From a checkpoint of a small transformer trained on Wikipedia: 4 heads of 128, rotary positions.
MLP neurons of a small language model. Each row is named by its layer, matrix (up: input weights) and neuron, and shows model dimensions 357-420. Each number is 50 + 10 x the weight over its row's rms, rounded and kept within 0 to 99.
A block is one neuron, or neurons of one layer that tend to fire together. Before each block is what it responds to, as a language model described it from the Wikipedia text at the highest values.

Ordinal number suffixes
L8.up44:44 46 60 49 67 45 45 53 50 55 61 39 44 55 42 67 57 47 38 47 44 57 32 51 59 63 57 59 52 54 61 40 65 62 62 50 68 37 57 55 54 50 55 62 42 37 53 40 52 40 67 48 37 41 42 60 72 60 60 27 50 39 51 54
L8.up77:52 45 60 73 51 58 64 45 43 66 43 44 34 41 50 47 55 49 35 54 38 48 43 59 65 58 49 50 60 31 38 43 53 42 51 50 32 55 38 71 45 63 43 50 51 52 45 45 58 32 56 62 38 63 50 62 39 44 50 44 33 43 47 75
L8.up1090:39 36 47 52 48 41 61 39 44 55 61 44 50 66 32 50 46 49 40 56 39 51 50 53 48 52 37 47 64 45 57 56 38 39 61 53 51 64 48 77 55 40 53 56 45 42 46 66 53 50 46 30 40 60 61 60 39 50 55 60 50 37 51 67
L8.up1392:62 63 54 61 30 49 72 39 44 51 46 54 47 60 50 54 46 45 55 47 48 41 43 43 46 43 58 48 57 54 53 33 51 72 26 48 55 54 31 64 48 56 52 48 39 39 46 58 59 54 56 60 37 46 59 72 45 57 54 57 29 44 63 54

Clause-introducing boundaries
L2.up8:51 48 46 55 57 43 60 39 47 41 52 44 42 57 62 47 51 54 52 44 38 47 55 39 36 51 41 34 55 44 47 65 67 51 30 37 58 64 43 49 43 53 36 41 43 61 50 52 76 51 32 59 50 49 43 70 38 63 48 42 53 61 65 68
L2.up1159:55 41 45 45 74 65 56 38 24 35 53 54 48 48 57 48 66 39 56 53 45 50 57 32 45 61 49 63 52 39 53 61 66 55 27 46 54 52 50 59 55 57 47 31 58 57 53 57 48 36 23 45 70 56 58 55 50 49 41 44 50 47 43 50

Quote function-word continuations
L7.up27:52 61 38 51 38 43 47 46 39 45 43 59 41 41 59 37 41 57 42 51 60 47 41 49 31 40 35 54 48 39 53 67 43 50 70 42 59 44 45 55 50 57 40 49 60 49 20 57 51 50 45 52 48 48 52 47 39 70 52 74 44 66 54 57
L7.up257:61 62 62 41 39 55 49 53 50 54 43 40 58 48 68 42 57 49 57 45 41 84 61 49 41 44 20 39 72 55 41 48 51 49 51 45 27 43 41 43 50 64 50 34 57 47 38 36 44 44 46 49 62 36 35 49 46 45 38 55 36 61 75 25
L7.up389:62 50 58 49 54 45 41 45 43 45 47 56 56 52 56 47 43 47 31 61 56 72 74 33 40 59 49 46 46 46 46 48 34 55 66 51 35 56 42 71 48 55 56 57 57 49 35 33 59 44 51 36 56 36 57 59 45 47 49 64 31 77 34 64
L7.up650:44 57 47 43 48 38 54 67 42 68 66 48 59 51 65 60 57 35 38 57 41 55 50 46 36 57 52 52 54 49 50 46 58 32 62 42 38 46 52 57 46 49 47 60 57 42 51 48 39 61 28 28 55 49 44 59 49 57 59 56 54 64 47 44
L7.up653:61 55 68 45 30 48 51 54 55 50 28 25 47 36 57 47 40 54 30 49 74 58 44 59 45 37 42 48 58 24 59 52 57 48 53 51 60 46 54 66 41 58 36 39 49 56 56 36 63 58 49 43 61 50 25 49 39 44 58 58 24 60 46 46
L7.up696:59 59 54 45 43 61 67 69 43 45 50 44 48 60 67 68 54 67 53 32 56 58 52 72 70 47 33 49 63 39 48 60 54 55 54 47 51 33 40 65 30 50 44 58 53 46 37 34 49 56 51 33 67 39 39 53 61 47 65 54 53 56 46 52
L7.up736:57 46 57 49 49 47 45 55 53 42 48 42 43 51 52 49 47 40 40 37 41 66 49 48 49 45 38 55 54 42 54 62 59 57 57 48 29 37 54 72 45 58 53 53 48 52 49 50 55 60 58 45 50 63 54 58 44 47 43 58 52 70 60 50
L7.up1507:63 50 45 57 50 39 52 60 35 44 52 45 55 45 53 58 42 55 58 37 61 56 59 53 39 50 62 46 61 48 34 66 52 49 51 46 32 47 44 56 37 54 48 26 57 47 28 34 45 56 45 59 50 43 60 50 43 50 38 53 39 67 46 39

Contraction apostrophes, evaluative adjectives
L7.up128:49 60 57 53 46 60 48 50 41 32 45 54 51 47 56 53 42 41 39 42 45 47 73 66 61 39 24 53 39 50 35 58 39 53 56 80 29 49 32 63 41 58 52 54 52 57 38 34 38 66 54 28 49 43 41 62 45 23 52 42 40 63 66 55
L7.up221:46 68 43 44 40 43 48 58 47 49 47 43 39 40 45 57 48 37 36 38 31 50 45 48 53 39 38 46 54 29 46 72 55 49 69 71 31 56 46 74 51 49 55 61 45 47 41 48 42 48 47 48 60 46 43 55 52 44 38 46 38 47 43 60
L7.up462:65 57 53 21 43 38 53 46 39 57 43 52 44 29 50 57 47 45 50 52 45 62 50 43 41 41 42 53 61 43 49 64 49 65 59 53 26 51 30 85 41 61 48 54 42 47 28 58 55 43 30 48 46 44 30 56 57 54 35 49 38 44 51 43
L7.up483:71 75 43 46 43 51 54 52 34 44 55 53 70 30 51 35 48 36 52 53 47 37 44 40 46 52 40 60 49 42 35 68 51 47 51 52 34 55 46 63 48 62 52 65 49 55 40 41 49 25 49 33 56 39 54 45 54 43 59 37 53 64 52 39
L7.up575:53 59 56 54 60 42 72 32 47 34 58 41 61 58 54 37 49 46 47 39 41 53 39 59 40 32 61 53 64 38 60 52 54 32 54 45 46 45 39 61 40 62 38 29 30 63 33 52 50 65 46 48 52 33 48 61 47 45 50 46 42 61 50 59
L7.up587:43 51 44 41 36 59 69 50 47 45 49 64 53 50 57 39 51 50 49 51 47 51 57 50 50 45 25 58 51 40 39 70 76 66 56 51 38 56 49 77 45 58 39 41 31 48 41 58 49 44 51 35 48 37 39 68 57 48 42 45 38 46 40 47
L7.up893:42 44 49 53 51 59 65 54 36 70 50 43 60 54 46 52 66 59 56 47 27 51 54 48 36 51 41 54 56 41 57 46 54 49 46 62 55 38 36 53 54 63 62 51 56 36 37 52 44 55 48 31 70 45 45 51 54 53 49 34 53 56 53 50
L7.up1416:56 62 30 34 58 43 61 52 50 51 31 52 44 51 55 28 60 47 56 31 53 49 53 52 51 67 61 74 54 55 33 49 62 60 48 59 50 60 50 59 51 58 55 46 42 58 26 43 55 54 58 53 43 40 55 44 58 50 55 44 39 45 55 45

Ordinal rank "second"
L2.up497:55 55 61 43 45 51 60 47 31 40 53 46 44 50 48 58 51 53 58 44 41 68 49 59 50 48 61 42 49 55 45 67 65 53 53 49 65 53 58 58 37 77 60 52 52 64 51 49 59 36 56 47 61 51 48 46 37 41 46 54 46 58 48 52
L2.up510:42 51 31 43 54 46 50 59 41 42 62 42 48 55 43 52 65 65 59 42 43 52 51 63 55 44 65 52 46 51 51 70 51 54 41 53 58 40 51 57 44 54 56 56 58 56 48 53 35 60 66 60 65 51 37 41 60 37 42 38 48 44 63 33

Transitive verb before object
L8.up586:43 61 43 64 37 50 45 46 44 56 59 29 53 46 51 58 60 51 57 39 40 45 45 41 41 38 27 70 65 46 24 51 53 43 57 45 37 53 43 54 40 63 45 58 52 49 49 58 48 36 41 36 54 49 46 56 50 42 56 53 45 57 50 61
L8.up841:56 54 46 43 48 63 52 59 58 38 58 43 65 62 73 40 41 75 43 45 34 56 41 34 61 53 31 31 54 57 32 57 50 52 43 77 54 65 51 64 60 50 44 60 69 51 53 42 44 48 43 41 48 45 53 63 59 67 46 53 46 51 36 54
L8.up927:50 60 45 59 48 57 50 56 57 43 51 44 65 43 66 50 61 44 55 33 43 51 47 65 44 69 53 42 54 35 39 49 39 41 46 62 52 38 47 57 42 56 47 52 56 44 51 40 42 53 39 48 44 52 47 55 76 48 58 52 48 41 52 77
L8.up1397:57 74 53 50 57 32 41 58 65 49 39 38 62 34 52 71 44 46 46 49 38 50 52 42 53 49 53 35 49 44 62 60 56 52 40 62 41 42 63 51 40 52 52 57 53 59 35 51 62 47 35 50 57 42 41 47 41 64 46 62 38 57 36 54

Verb after infinitive "to"
L2.up1356:47 61 58 46 63 44 49 45 49 47 55 38 66 48 44 56 55 64 42 23 58 55 58 51 49 52 41 45 73 39 57 83 50 55 64 55 56 59 61 54 56 62 42 46 55 56 47 42 33 31 64 37 48 43 44 65 51 34 54 54 46 58 51 44
L2.up1457:46 68 55 56 57 47 56 38 39 66 44 55 63 37 62 49 46 54 55 23 38 61 50 42 52 56 50 52 50 62 54 59 53 42 43 52 53 35 48 56 30 66 55 66 26 50 40 57 46 45 45 54 28 51 48 48 48 45 40 54 60 67 42 61

Predicate after copula
L7.up274:43 62 52 47 34 70 50 42 45 59 48 43 63 57 69 47 72 68 50 51 47 48 57 43 49 50 47 58 63 52 66 53 69 60 50 38 44 39 27 57 44 80 57 40 59 41 48 27 61 56 41 60 38 38 44 43 73 52 48 41 42 52 48 72
L7.up398:45 67 46 35 60 43 43 60 53 41 51 52 57 37 49 31 54 48 51 56 44 29 39 39 23 56 40 54 60 51 66 61 46 52 41 39 45 67 45 54 59 40 56 42 49 56 58 43 72 43 48 47 45 42 44 60 49 46 41 60 47 53 55 59
L7.up530:64 44 44 27 31 46 51 42 62 34 47 54 43 41 31 50 47 56 33 65 43 47 42 30 25 39 45 42 45 34 26 65 50 40 52 49 30 46 39 71 48 43 43 62 41 54 42 56 57 46 44 47 37 38 46 73 47 44 39 59 27 46 47 48
L7.up634:48 60 49 25 56 58 49 41 53 43 36 48 48 33 60 39 45 61 37 29 52 53 53 39 46 48 48 47 43 36 48 54 53 55 43 49 26 38 44 61 40 54 63 56 46 64 39 34 44 54 36 58 21 27 19 47 52 44 50 65 47 54 40 55
L7.up683:64 37 51 56 53 53 51 48 41 37 37 54 45 32 44 40 63 67 51 44 53 52 65 28 40 49 45 59 46 43 64 49 48 55 34 44 51 50 51 66 46 41 50 55 64 46 40 47 52 55 39 40 41 42 52 48 47 50 61 68 54 59 58 50
L7.up1206:26 74 42 57 52 66 66 45 39 51 39 48 40 38 40 45 49 33 41 50 55 46 48 28 57 47 50 54 44 40 61 61 51 31 46 70 52 44 41 49 44 49 40 60 52 48 41 39 58 43 46 69 42 55 52 47 44 40 58 47 37 61 48 58
L7.up1377:27 53 44 50 38 40 57 40 45 50 66 48 50 37 37 52 40 41 59 50 50 41 49 29 45 34 40 65 44 56 42 61 54 43 51 67 38 61 53 73 57 50 62 56 59 45 58 62 62 47 39 49 50 44 52 59 54 51 51 39 51 39 44 57
L7.up1408:39 48 44 50 55 49 65 55 54 44 47 44 49 56 64 47 56 61 51 39 39 49 64 30 40 50 55 51 48 46 47 48 57 45 52 76 32 48 32 58 54 57 44 42 45 51 60 28 71 41 49 63 45 40 55 50 76 55 50 44 37 59 56 48

Determiner after verbs
L2.up518:50 37 38 61 57 55 46 58 56 20 47 49 59 39 56 39 38 36 55 33 52 48 38 39 59 51 28 51 27 35 39 57 45 26 58 49 43 40 40 55 54 61 49 52 37 36 50 52 52 36 17 50 42 42 57 71 45 57 48 54 39 83 39 53
L2.up1109:48 43 43 53 42 49 45 55 72 55 53 50 60 50 50 51 37 30 42 51 32 65 36 40 47 65 49 55 67 41 48 55 47 36 40 50 45 53 45 35 41 56 53 43 53 41 52 62 50 46 46 49 43 42 58 67 66 45 58 55 54 45 68 51

Verb stems before inflection
L2.up608:54 69 52 51 54 47 48 58 44 35 44 51 51 42 63 55 47 67 50 19 40 50 39 47 55 50 38 69 44 49 50 69 34 40 49 52 42 49 62 87 56 46 52 56 61 67 52 41 55 57 47 28 66 37 17 52 38 66 48 57 44 48 44 47
L2.up1080:56 53 45 55 61 57 48 46 46 38 40 45 51 49 81 56 43 56 40 40 48 48 76 51 41 42 47 55 57 57 48 49 51 36 37 64 59 50 54 58 47 54 43 67 61 59 55 48 73 38 42 44 58 47 45 54 35 65 43 55 48 52 55 71

Sports stats table cells
L2.up1007:42 47 45 47 49 36 61 63 27 52 63 51 43 63 42 39 59 40 62 65 49 36 50 39 45 48 37 41 60 44 46 44 41 53 46 27 65 51 50 56 46 69 44 54 44 56 35 32 65 51 49 57 51 35 45 57 60 29 46 43 49 47 70 54
L2.up1266:47 52 44 48 50 49 58 53 44 50 50 52 49 51 45 59 52 47 46 45 44 64 46 43 49 38 54 42 59 32 46 50 50 53 50 32 56 59 47 57 32 68 65 52 62 40 22 40 63 64 37 55 62 26 40 57 40 35 42 47 47 67 51 42

Predictable continuation fragments
L8.up137:50 46 33 51 54 62 30 54 47 61 34 49 62 41 49 51 51 60 44 55 53 58 38 48 58 74 58 47 64 37 53 47 60 47 52 49 54 47 42 44 49 59 30 62 38 31 52 61 42 51 46 51 38 48 29 64 62 56 53 57 72 67 80 59
L8.up142:54 54 39 69 45 50 58 53 38 69 51 35 38 43 57 51 45 58 57 39 40 52 57 53 55 72 47 58 54 56 57 62 35 53 59 34 48 48 33 65 38 63 52 54 45 34 35 46 67 50 64 44 34 37 46 42 45 63 38 50 37 78 61 54
L8.up245:43 59 41 39 55 36 58 53 44 75 47 39 45 47 49 44 52 46 58 49 48 36 57 62 46 52 39 56 58 41 57 64 60 25 65 52 51 26 40 49 55 56 45 50 40 48 65 54 54 68 60 43 42 49 56 56 55 65 66 75 52 48 40 37
L8.up505:43 59 65 55 48 50 50 56 52 51 53 38 70 41 57 37 53 52 39 33 41 40 60 63 45 47 67 43 65 41 52 62 51 40 50 48 59 38 62 58 53 75 43 49 50 52 36 45 47 74 67 34 37 64 52 55 38 57 63 54 45 64 55 59

Clause-opening before subject
L7.up40:48 43 46 38 46 58 59 39 51 48 52 33 33 40 43 42 49 45 49 32 44 60 57 28 44 49 40 54 49 20 56 50 60 59 66 43 64 40 50 55 56 68 47 44 55 40 50 50 38 57 56 31 51 50 43 56 34 65 49 41 60 35 44 54
L7.up89:68 64 56 51 44 48 43 55 65 40 45 40 65 25 28 68 51 62 49 49 52 42 62 34 48 33 57 51 46 44 45 56 53 70 37 39 44 29 68 50 30 60 46 56 62 52 44 45 55 59 37 38 53 48 37 52 55 67 48 58 48 51 52 64
L7.up323:54 34 53 51 51 46 65 74 39 36 49 30 47 40 51 43 59 52 48 44 53 45 49 41 42 58 49 55 60 34 59 39 52 52 61 38 56 51 57 55 43 54 40 51 55 33 28 46 49 50 44 41 56 53 39 54 31 69 50 56 60 45 46 47
L7.up324:59 30 55 50 57 64 52 66 48 63 50 28 56 31 29 63 52 64 26 36 48 44 50 42 48 34 40 45 33 39 41 52 62 42 47 46 50 28 56 63 46 58 49 46 44 35 46 48 52 73 27 27 46 52 50 47 32 48 58 72 46 53 43 46
L7.up476:40 64 64 46 45 70 67 46 32 43 47 40 39 44 49 27 75 50 35 34 51 40 48 57 49 63 40 45 56 41 53 51 52 57 53 27 52 69 56 40 42 64 73 48 60 47 37 50 48 47 25 46 42 50 48 61 64 51 56 48 42 58 33 25
L7.up662:58 59 63 38 58 59 68 54 41 32 57 41 56 51 55 32 51 67 63 19 54 48 46 47 59 48 58 55 52 29 53 48 61 51 51 65 56 44 53 48 47 63 58 40 62 65 51 42 40 70 42 23 52 48 44 45 36 63 56 61 62 37 46 23
L7.up867:38 40 58 44 44 38 57 49 52 38 46 40 37 46 50 40 52 58 48 49 30 52 45 40 33 58 46 41 57 48 52 57 54 53 46 50 60 50 55 55 44 48 37 80 58 59 31 58 37 49 58 45 47 30 58 57 26 36 51 33 41 52 58 74
L7.up993:52 58 41 45 88 45 47 39 48 38 41 34 55 44 57 72 55 41 44 23 55 38 45 38 49 46 52 26 46 36 48 51 55 47 47 46 43 64 42 48 58 55 48 37 54 52 44 49 50 36 47 41 49 46 55 53 58 61 50 55 43 40 50 61

Complement-clause openers
L8.up297:50 49 43 52 51 50 48 63 43 48 34 22 54 35 42 40 42 47 61 52 45 68 44 42 45 41 43 57 31 51 53 45 49 47 74 44 35 52 49 48 59 50 58 44 50 56 59 31 52 46 44 48 48 37 59 54 62 44 40 52 51 63 45 50
L8.up825:57 52 49 51 57 54 56 35 54 34 41 21 46 54 41 47 56 50 52 47 41 35 48 29 41 49 54 36 60 37 69 57 55 38 45 52 45 33 40 53 42 41 44 43 51 57 41 44 64 39 52 43 55 50 41 52 52 63 49 60 54 49 46 63
L8.up1386:65 44 62 35 41 61 55 37 39 32 55 41 58 45 52 30 56 50 47 38 49 34 38 44 49 44 48 53 54 33 48 61 58 43 68 28 58 55 58 56 30 43 56 51 59 65 46 53 51 57 41 49 33 50 31 57 54 48 57 72 52 57 52 53
L8.up1493:56 53 43 62 49 55 58 53 34 47 50 41 54 60 56 63 64 62 53 24 52 39 50 41 53 34 45 50 54 54 63 61 67 49 39 45 66 49 43 44 22 54 61 45 51 49 53 43 57 54 55 52 45 66 50 55 65 61 47 56 42 56 43 73

Predicate start after copula
L2.up284:40 37 32 44 34 52 46 38 48 45 47 56 63 50 47 54 43 43 27 50 45 50 39 22 48 47 32 50 57 42 54 48 49 49 52 51 37 58 42 52 48 56 64 58 64 44 46 41 51 58 70 44 41 49 49 50 61 50 55 41 37 66 51 60
L2.up1381:17 45 59 29 58 49 77 37 38 48 34 44 76 44 49 45 58 41 33 43 60 40 57 40 52 54 44 51 58 30 35 42 43 47 57 54 39 54 29 55 55 52 44 61 54 45 37 30 50 68 57 45 44 49 46 59 51 38 44 47 57 41 54 59

Numbers before units/compounds
L7.up16:44 53 55 38 58 52 51 36 70 42 61 47 41 44 46 50 50 52 56 54 36 42 42 46 61 59 55 30 46 27 42 52 51 65 50 67 44 45 33 66 48 43 69 34 43 46 52 49 65 39 50 39 45 39 43 68 43 42 70 45 47 56 45 46
L7.up251:59 49 53 59 50 53 53 46 30 55 41 23 57 39 51 38 63 48 49 49 50 54 49 59 62 62 48 61 80 31 42 58 60 42 59 41 54 48 50 57 78 58 61 49 41 42 56 55 48 63 49 36 31 50 39 52 43 58 47 44 52 46 55 45
L7.up416:51 51 53 65 49 50 52 52 53 62 39 65 78 47 44 48 46 37 45 57 54 62 46 41 57 39 57 39 55 43 37 42 56 53 56 45 54 43 42 62 56 63 50 50 46 68 55 50 59 60 57 43 47 41 61 46 47 65 49 56 46 56 43 50
L7.up481:41 52 68 36 54 55 62 58 42 65 43 51 45 48 64 37 57 68 52 49 46 37 45 62 59 63 58 55 44 52 50 37 43 66 39 54 44 48 35 45 32 67 78 57 44 63 57 28 42 61 69 47 34 36 53 77 52 59 67 47 45 63 54 60
L7.up858:53 53 53 58 59 45 38 68 49 65 46 39 49 48 59 37 68 63 64 58 33 48 39 48 67 50 40 52 50 45 40 45 51 71 37 49 57 52 46 54 52 49 56 55 40 47 46 53 57 53 58 42 44 35 48 75 55 64 55 49 45 40 38 75
L7.up1194:57 55 53 47 57 31 59 46 38 59 53 25 40 50 72 45 65 54 53 45 30 29 46 57 53 48 36 42 53 36 46 60 43 35 58 45 64 47 47 72 43 46 48 39 47 48 46 50 58 49 69 53 45 41 39 60 41 55 50 39 59 42 77 56
L7.up1410:37 47 57 50 47 52 50 47 49 66 53 37 40 49 70 48 44 58 56 47 41 49 45 50 53 67 28 48 58 41 47 48 46 43 55 52 46 58 29 66 57 54 83 40 35 37 45 37 63 45 60 48 33 55 51 62 67 47 66 55 51 43 69 51
L7.up1419:46 73 58 63 42 45 55 58 42 56 58 20 56 56 64 51 52 53 46 58 45 36 59 52 61 53 42 49 59 48 52 63 49 30 39 54 46 33 39 64 41 69 65 50 34 45 55 44 50 56 47 61 32 26 51 52 47 57 47 67 46 53 63 63

Ordinal and rank words
L7.up21:34 61 72 35 44 53 54 51 40 43 55 43 56 42 61 32 57 44 36 50 46 55 46 39 45 38 47 34 50 43 40 33 52 63 44 45 45 67 53 40 58 52 48 48 59 69 53 43 52 48 50 59 48 49 56 48 49 58 55 49 32 44 60 49
L7.up305:38 53 58 44 36 40 55 47 46 40 53 59 51 68 49 44 47 54 37 52 41 40 34 46 48 59 28 50 51 52 40 68 52 53 45 65 61 48 34 63 44 44 66 55 43 56 57 54 41 63 60 51 47 39 37 73 31 39 56 40 63 44 46 44
L7.up440:31 44 58 51 53 59 51 59 52 44 41 45 65 48 49 49 56 40 65 40 52 56 51 44 67 65 58 41 43 41 26 56 40 52 55 59 62 40 30 55 32 67 42 45 50 50 42 51 71 41 49 57 68 61 36 47 42 52 60 52 47 41 34 53
L7.up586:62 49 39 44 45 25 64 59 44 60 59 35 31 50 51 46 57 54 49 47 57 37 44 45 53 55 41 47 63 43 51 55 54 53 53 49 57 50 36 47 52 52 56 71 28 52 49 51 53 46 44 48 41 61 55 85 58 52 42 55 53 35 78 45
L7.up802:49 58 57 55 30 39 65 43 37 46 39 40 61 59 58 72 56 54 32 34 38 65 67 65 60 44 54 38 48 52 42 71 45 61 45 41 38 22 54 52 50 60 58 56 53 49 45 56 54 48 50 65 58 44 31 59 54 45 54 75 48 40 43 43
L7.up1185:45 37 44 47 54 33 49 41 53 55 57 51 54 52 42 53 54 53 39 49 55 61 52 35 56 45 48 60 49 65 41 51 56 42 55 44 31 65 38 73 50 49 50 49 38 56 55 49 41 37 65 63 40 52 45 55 72 55 72 55 68 34 72 39
L7.up1208:46 59 34 59 42 45 46 50 43 35 52 48 50 60 54 56 76 28 27 48 31 64 28 52 56 47 44 49 49 43 39 44 43 41 47 61 49 47 45 55 43 66 55 48 65 49 32 52 60 54 32 54 53 50 47 53 64 47 41 67 50 47 63 58
L7.up1530:48 60 58 59 41 44 53 78 35 65 42 65 58 49 41 50 65 55 53 53 41 49 46 52 52 61 65 44 44 40 39 57 62 42 57 52 50 39 46 52 37 54 47 43 46 65 50 49 56 55 62 39 42 46 49 60 47 50 55 50 46 49 64 39

Verb stems after auxiliaries
L7.up101:61 54 46 49 59 64 53 32 44 55 45 58 55 46 64 49 52 47 53 39 53 52 57 38 52 53 40 48 34 58 24 77 42 66 42 65 34 62 72 44 82 46 32 33 52 60 37 42 36 40 48 63 63 57 51 44 41 43 38 44 39 66 47 66
L7.up269:56 63 38 41 61 44 40 60 50 51 57 42 57 53 53 59 54 48 40 45 31 64 79 29 44 65 44 50 50 53 34 63 50 55 32 52 61 59 51 62 44 60 47 63 65 55 51 45 52 43 53 49 61 31 39 52 43 52 36 52 36 62 43 56
L7.up425:48 59 44 56 39 42 62 43 41 43 60 56 65 51 47 65 76 51 45 63 41 46 71 63 76 66 57 47 57 46 44 50 43 52 53 46 47 39 35 49 38 62 65 69 49 47 47 51 70 49 51 46 61 45 51 59 55 34 55 49 48 57 51 59
L7.up546:46 38 61 35 48 68 37 61 61 43 50 41 57 52 48 38 44 49 43 51 47 46 58 52 45 64 51 50 45 72 47 53 43 48 45 64 46 55 55 49 50 52 47 32 55 53 39 30 47 54 45 62 60 48 49 47 45 17 48 53 40 66 53 53
L7.up824:47 58 55 44 57 52 45 54 44 42 41 37 49 50 57 50 49 64 34 36 40 72 62 58 45 46 39 69 35 68 61 74 49 49 47 51 41 56 43 42 63 57 45 47 59 57 60 32 50 47 48 65 53 52 47 49 50 46 41 50 41 64 73 50
L7.up910:51 63 51 46 59 31 36 40 65 54 49 57 44 62 65 61 54 42 41 49 52 58 50 40 57 59 45 53 58 55 52 72 31 58 39 34 49 61 50 59 38 87 53 50 65 54 43 44 41 51 49 36 55 37 49 56 40 33 49 51 44 61 53 63
L7.up1163:41 69 29 40 57 36 43 36 50 41 62 47 60 52 45 52 60 57 37 41 44 67 53 34 49 66 45 51 59 50 39 54 41 37 44 56 47 62 58 40 66 63 53 72 71 47 49 32 73 56 53 53 62 42 48 47 38 50 33 30 22 54 56 49
L7.up1494:55 47 45 46 33 41 40 71 61 48 52 37 67 65 63 63 63 39 46 46 38 57 58 39 43 45 52 42 69 62 50 46 53 59 51 47 52 55 46 62 42 53 46 61 49 62 44 41 54 55 34 45 47 39 53 54 49 47 52 53 29 61 41 38

Infinitive to and modals
L8.up407:69 46 51 38 50 44 51 44 54 53 50 41 49 41 57 44 58 61 53 30 34 43 48 31 44 49 50 48 49 60 47 60 53 63 42 42 33 44 44 47 52 51 43 50 50 61 27 49 55 44 41 46 57 50 50 59 41 52 38 59 55 67 49 61
L8.up523:60 40 56 47 54 41 58 47 72 50 47 64 23 38 57 60 57 59 60 43 49 49 49 42 54 64 55 48 58 49 43 63 40 52 44 63 40 41 49 61 57 57 59 62 45 27 40 50 65 65 58 59 58 60 37 59 49 56 33 48 51 53 75 44
L8.up592:67 42 30 69 67 60 49 56 43 56 36 37 50 33 37 48 49 46 36 45 38 51 54 48 45 51 36 37 54 40 40 48 62 34 50 48 43 46 33 74 50 65 42 46 44 42 34 43 40 39 54 33 77 42 40 56 51 47 38 65 34 61 41 39
L8.up854:56 42 48 55 57 44 44 60 79 40 66 61 49 32 34 56 42 50 45 53 59 33 55 35 43 38 49 55 41 72 43 49 63 49 41 52 38 63 37 69 50 66 52 71 36 62 55 35 54 35 55 46 51 57 36 54 27 62 49 52 40 44 52 46

Noun-phrase premodifiers
L8.up436:50 64 62 55 39 65 53 41 41 66 48 61 43 57 64 42 66 57 51 46 45 43 42 56 44 60 45 41 61 43 49 53 40 50 52 52 44 50 37 49 50 55 55 68 50 49 59 29 50 62 50 39 43 39 47 70 62 56 65 52 63 45 52 55
L8.up819:64 60 46 50 50 45 58 57 40 53 42 47 54 66 48 47 54 43 54 49 39 55 53 43 51 73 48 59 62 48 53 51 48 61 60 61 44 47 44 44 61 48 50 64 43 46 48 45 43 51 56 64 47 56 54 49 63 47 51 48 50 63 67 52
L8.up1014:66 51 54 41 42 40 70 51 45 53 29 61 58 38 51 58 45 47 33 56 67 31 49 53 59 59 56 57 62 37 48 59 48 45 51 46 56 46 44 58 45 50 50 52 54 43 45 44 46 48 43 56 57 38 48 48 51 48 48 51 20 51 53 72
L8.up1074:40 70 51 47 45 48 69 68 41 60 33 49 54 59 62 63 71 54 58 34 55 32 57 45 58 48 43 65 45 46 58 46 57 55 60 55 56 27 27 48 73 43 40 43 36 37 60 29 52 40 61 51 43 50 60 55 61 41 71 60 40 55 59 58

Attributive adjective endings
L8.up69:30 49 48 51 43 53 69 35 43 64 46 41 47 59 66 49 69 53 48 41 56 52 27 50 50 45 39 58 49 51 56 43 46 57 54 42 57 58 49 47 65 46 41 37 33 55 39 52 67 58 55 53 37 36 48 48 48 60 79 41 55 59 62 50
L8.up197:52 64 40 50 54 53 61 54 37 46 29 42 61 55 64 58 54 61 48 46 59 46 53 49 46 44 55 55 58 50 51 58 59 57 50 45 56 51 31 59 46 74 55 50 42 53 41 33 54 42 41 54 46 26 53 54 53 36 43 40 47 44 54 35
L8.up809:44 41 58 43 37 65 52 48 43 66 29 48 40 47 69 36 56 54 41 43 60 55 51 50 27 35 45 52 50 44 56 55 51 58 50 46 52 37 34 53 60 65 59 48 59 64 32 34 56 29 37 50 57 41 56 47 43 54 50 50 26 40 53 42
L8.up835:43 43 53 26 61 45 55 47 54 53 60 49 53 61 65 40 58 40 59 48 58 54 39 60 48 61 51 44 53 37 62 42 53 70 37 55 48 55 46 55 57 42 47 70 31 50 34 57 48 46 51 42 40 36 53 63 54 53 47 57 62 52 65 56